Weights of a small transformer language model: RMSNorm before each block, rotary positions.
MLP neurons of a small language model. Each row is named by its layer, matrix (gate and up: input weights; down: output weights) and neuron, and shows model dimensions 80-143. Each number is 128 + 24 x the weight over its row's rms, rounded and kept within 0 to 255. A neuron's up and down rows have the sign that makes its largest values positive.
After each neuron's rows, "fires before" lists the tokens most often just after its 100 highest values on Wikipedia text that the model never trained on; "fires after" lists the tokens most often just before its 100 highest values on Wikipedia text that the model never trained on.

L2.gate255 [155 145 102 128  83 155 152 150 155 136 168 108 119 169 126 165 155 108 114 156  94 136 104 121 145 132 112 129 133 132 138  82 155 126 123 112 118 117  79 157 121  91 130 110 123 147 110 113 143 117 131 155 149 102 129 113 104 146 103 136 137 125  91 149]
L2.up255 [171 119 123 125 140 141 124 127 146 149 131  89 134 166 122 125  78  99 111 132 106 121 125 134 134 139 122 142 133 106 177 111 109 156 129 124 136 106 100 184 109  84 122 148 123 156  87 104 140 112 112 158 143 118 127 117 101 138 108 146 124 154  60 139]
L2.down255 [ 91 117 141 130  93 135 119 121 111 164 136 131 156 154 119 118 121 159 105 104 135 123 154 151 122  63 146 133 125 112  93 156 142 137 138 131 112 126 143 113 124 115 111 122 143 131  80 148 134  95 209 130 105 151 127 144 124 127 149 175  78 139 123 144]
fires before: "ure", "ip", "ural", "im", " |", "y"
fires after: " m", " c", " M", "a", " st", "ric"

L12.gate86 [107 152 124 131 144 124 112 156 119 140  97 127 156 158 106 140 107  79 127 137 151  97  85  63  90 153 128 116  97 128 112  82 145 107 128 137  71 150 136 170 160  91 126 103 100 112 126 141 132 165 124 117 101  71  94  83 111 170 144 113 156 108 100 132]
L12.up86 [104 101 150 105 124 164 146 114 153 136 117 157 137 147 105 127 113 114 136 113  86 125 164 120 106 128 135 112 123 135 104 125  79 115 127 144 146 155 158  97 174 167 111 133 105 138 142 173 122  83 120 136 126 146  98 247 141 148 141 143 127 112 101 120]
L12.down86 [115 160 136 118 104 183 148 175 135 106 141 131 169  76 116 168 117 131 140 124  92 136 115 134 136 135 174 104 125 116 186 141 107 142 149  97 103 153 109 135 152  93 164 116 116 113 156  94 122 142 122 125 142 165 107 162 129 113 139 118 103 159  85 102]
fires before: " |", " \"", "|---|\n", "ms", "|\n", "ol"
fires after: ".", " |\n", "yn", "ir", "|", "3"

L13.gate167 [124 110 104 150 129 114 165 128  77  85 129 128 117 160 136 140 123 128  94 165 121 178 133 136 120 129 154  98 163 157 123 111 136 108 131 112 157  84 147 177 160 137 108 164 123 117 121 141  96 140 127 114 134 138 158 108 114 107 116 131 133 128 173  85]
L13.up167 [ 99 121 155  87 100 101 129 110  93 157 145 102 153 143 135 147 190 108 148 132 134 125 104  89 141 127 183 146 152 147 141 123 120 127 163 127 106  99 151 122 136 105 132 133 134 143 129  83 120 148 133  99 136 116 110 142 116 128 124 106 140 156 175 102]
L13.down167 [136  89 157 114  77 116 132 167 149 158 116 103 178 130 161 135 155 123 147 131 119 137 145 148 170 107  92  91 138 141 143 119 140 131 155 139 134 118 106 125 118 130  95 163 153 111 148 168 129 142 116 119 100 144 133 135 129 113 117 151 105  77 105 114]
fires before: " ", ",", " August", " November"
fires after: " ", "ate", "ased", " time"

L7.gate18 [131 156 147 138 139  89 126 146 152 132 180 192 126 153  84 162 133 175 139 110 155 136 101 102 115 149 131  89  81  67 101 152 141 103 114 126 151 143 129 117 120 138 103 106 163 110 124 113 114 136 123 101 146 113 118 110 106 146 150 143  86 121 126 169]
L7.up18 [ 92 128 115 119 112 149  76 129 173 124 163 135  94 126 123 104 154 152  82 123 109 143 134 147 108 101 134 125 154  90 144 112 169 136  81 111  94 125  94 145 102 121 122 114 152 113  82 173 139 144 113 109 128  95 116 129 116 172 105 156 156 173 160 120]
L7.down18 [151 141  95  95 134 105 127 146  92 137  99 149 109 149 169 172 139  93 128 143 150 174  74 153 129 118 137 130 133  78 125  92 155 134 139 134 124 120 108 157 104 112 106 118 143 119  79 157 131 139  87  76  93 125 135 123 143 117 110 138 141 156 123 127]
fires before: "|", " |", "t"
fires after: "|---|---|---|---", "|---|---", " J", " N"

L13.gate319 [148  89 144 141 122 161 156 170 169 177 134 141 130 163  83 162 138 122 164 168 138 142 127 152 122 126 116 150 157  90 140 104 167  89 106 129 140 130 125 121 114 129 129  89 115 128 145 111 117 148 130 139 139 109 152 143 146 122 122 121 116 108 122 165]
L13.up319 [144 144 176 107 111 126 122 127 146 181 155 158 165 182 153 146 126 138 116 104 142 143  82 135  88 145 119 147 169  92  95 126 117  98 123 127 108 114 123  99  84 143 140 151 128 154 146 118 125 123 110 124 157 153 158 127 122 126 112 108 128 126 118 134]
L13.down319 [ 97 143 129 113 118  90  98 112 123 166 126 181  81 141 124 111 109 139 141 100 131 103 130 131 128 154 118 138 142 149 176 126 115 140 141 147 118 133 172 140 109 112 109 174 130 125  80 151  84 127 101 132 148 159  86 135 148 152 104 123 130 135 158 134]
fires before: "0", "1", " |", "5", " |\n"
fires after: " |", " of", ";"

L5.gate59 [148 138 141 171 106  95 139 149 131 112 108 137  99 109 110 107  84 133 122 133 159 112  97 116 152 118 146 116 117 147 116 123 125 186  94 113 131 162 146 111  68 134 105 105 120 120 165 136 165 137  95 104 162 118 160 117  96 120 170 115 114 134 184  89]
L5.up59 [128 108 148 119  99 136 113 166  84 105 156 150 138 118 143 168 153 112 112 142 120 114  91 125 102 112 123 128 187  99 127 151 134 121 151 150  96 145  93 150 144 105 149 188 141  87 130 123 151 131 157 170 136 134  94  93 124 156 109 122 170 142 114 136]
L5.down59 [167 108 155 104 128 106 142 162 109  64  98 146 137 137 150 125 138  94  88 164 160 143  94 104 138  88 156 138 170 127 120 152 151 128 157 133  88 134 138 169 109 160 141 154 134 128 117 128 170 124 143 152 111 183 123 142 127 130  99 155 149 129 138 153]
fires before: "|", "-", ":", " life"
fires after: "|---|---|---|---", "|---|---", "E", ")", "-"

L3.gate152 [128 158 158 122  97 147 132  88 128 129 117 156 100 118 131 170 122 149 146 136 124 138 166 190 127 112 142 108  83  95 140 116 117 147 101 123 139 146 156 112 172 115 100 141 121 186 120 165  88 123 109 147 137 114 107 132 155 109 123 126 118 162  91 148]
L3.up152 [132  90 129 146 118 131  95  79 156 140 160 169 111 104  67 173 138 139 112 146 130 156 187 160 109 112 126 157 110 106 125 107 117 146 136  88 130 149 154 132 159 116 129 101 158 147 123 181 105 177  95 125 125 109 127 158 159 100 144 183 130 158 138 147]
L3.down152 [104  93  80 106 144 137 129 117 155 157 124 121 120 105 124 104 126 120 102 140 148 102 137 114 129 143 134 170  96 166 117  99 129 149 161 118 111  88 146 143 122 149 125 144 169 125 146 131 113 139 133 133 143 185 111 135 141 136 165 147 128 130 142  87]
fires before: ",", "–", ")", " and", ".", " |"
fires after: "18", "19", "17", " |"

L12.gate282 [132 156 130 148 108 173 149 155  93 150 129  86 137 166 143 125 129  92 130 170 146 118 131 106 134 159 112 157 133 140 109 147 156  80 154 147 130 131 130  97  91  80 150 146 142 123 105 134 157 144 142  95  87  99 171 139 123 109 142 196 149 115 158 117]
L12.up282 [134 161 136 102  76 124 125 120 133 136  93  88 106 115 129 119 132 114 139 134 168 178 100 137 122 143 135 106 157 134 110 147 101 160 142 136 114 128 123 124 171 105 203  97 145  97 140  84 151 116  53 141 129 111 116 135 124 125 133 144 110 110 144 142]
L12.down282 [ 80 121 118 106 112 121  73 144 112 143 115 111 110 153 146 104  87 110 123 131 118 117 137 144 147 147 117 105 152 136 143 124 116 114 167  99 139  92 121 127  85  95 147  97 117 109 141 128 139  89 147 150 122  88 139 165 141 114 159 113 116 175 131 138]
fires before: ",", "ter"
fires after: " ", " comp"

L3.gate281 [177  92 132 153  66  91 145 176 138 137 125 141 119 134 141 141 149 157 121 128 130 147 129  98 152 132 126 105 137 121 115 113 151 130 149 131  81 138  88 160 101 142 110 124 123 121  90 120 171 110  86 110 173 149 110 102 150  95 160 115 109 126 172 123]
L3.up281 [180 152 156 154  78 102 128 158 122 136 140 150 143 124 159 188 160 176 140 120 130 145 151 153 148 107 129 114  99 118 127 115 156 128 148 135  70 131 119 133 100 106 139 175 140  95 106 110 158  85  96 106 170 138 103 103 123  98 168 125 145 121 147 164]
L3.down281 [135 121 148 139 143 153 106 149  97 109 122 152 105 175 135 121  95  95  89 109 133 135 141 110 145 131 127 111 146 105 159 130 146 128 102 124 109 101 142 140 113 154 137 127 159 104  79 151 174 126 108 142  92 167 136 116 104 101 154 159 154 143 134  79]
fires before: "|", "ir", "ma", " the"
fires after: "|---|---|---|---", ",", "|---|---", "ab"

L2.gate299 [148 119 140  99 151 102 135 142 122 119 135 121 114 122 149 135 134 136 112 129 120 105 130  62 110 138 134 132 100 121 113 134 107 130 126 119 135 163 120  97 177 130 121  98 143 131 114 139 123 127 122 143 114 142  86 131 121 123 135 114  84 132  67 152]
L2.up299 [ 95 122 144 111 159  78  90 121 113 139 113 129 123 154 127 157 130 108 112 107 153 130 151  99 131 115 154 105 129 124  78 136 116 147 126 122 122 167  86 111 172 111 128 138 132 109 150 138 176 158 149 100  86 146  82 153 123 151  93  93  99 149 101 108]
L2.down299 [118 125 122 115 107  76 112 107 150 148  81 161 128 119 154 142 132 107 149 118 114 137 130 112 149 123 121 117 173 124 113 114  91  95 133 149  90 139 131 143 149  87 155 112 141 131 125 159 143 170 126 133  80  98 131 147  78 145 132  94 127 118 134  85]
fires before: " |", " ", ".", " |\n"
fires after: " |", "-", "|", ")", "+"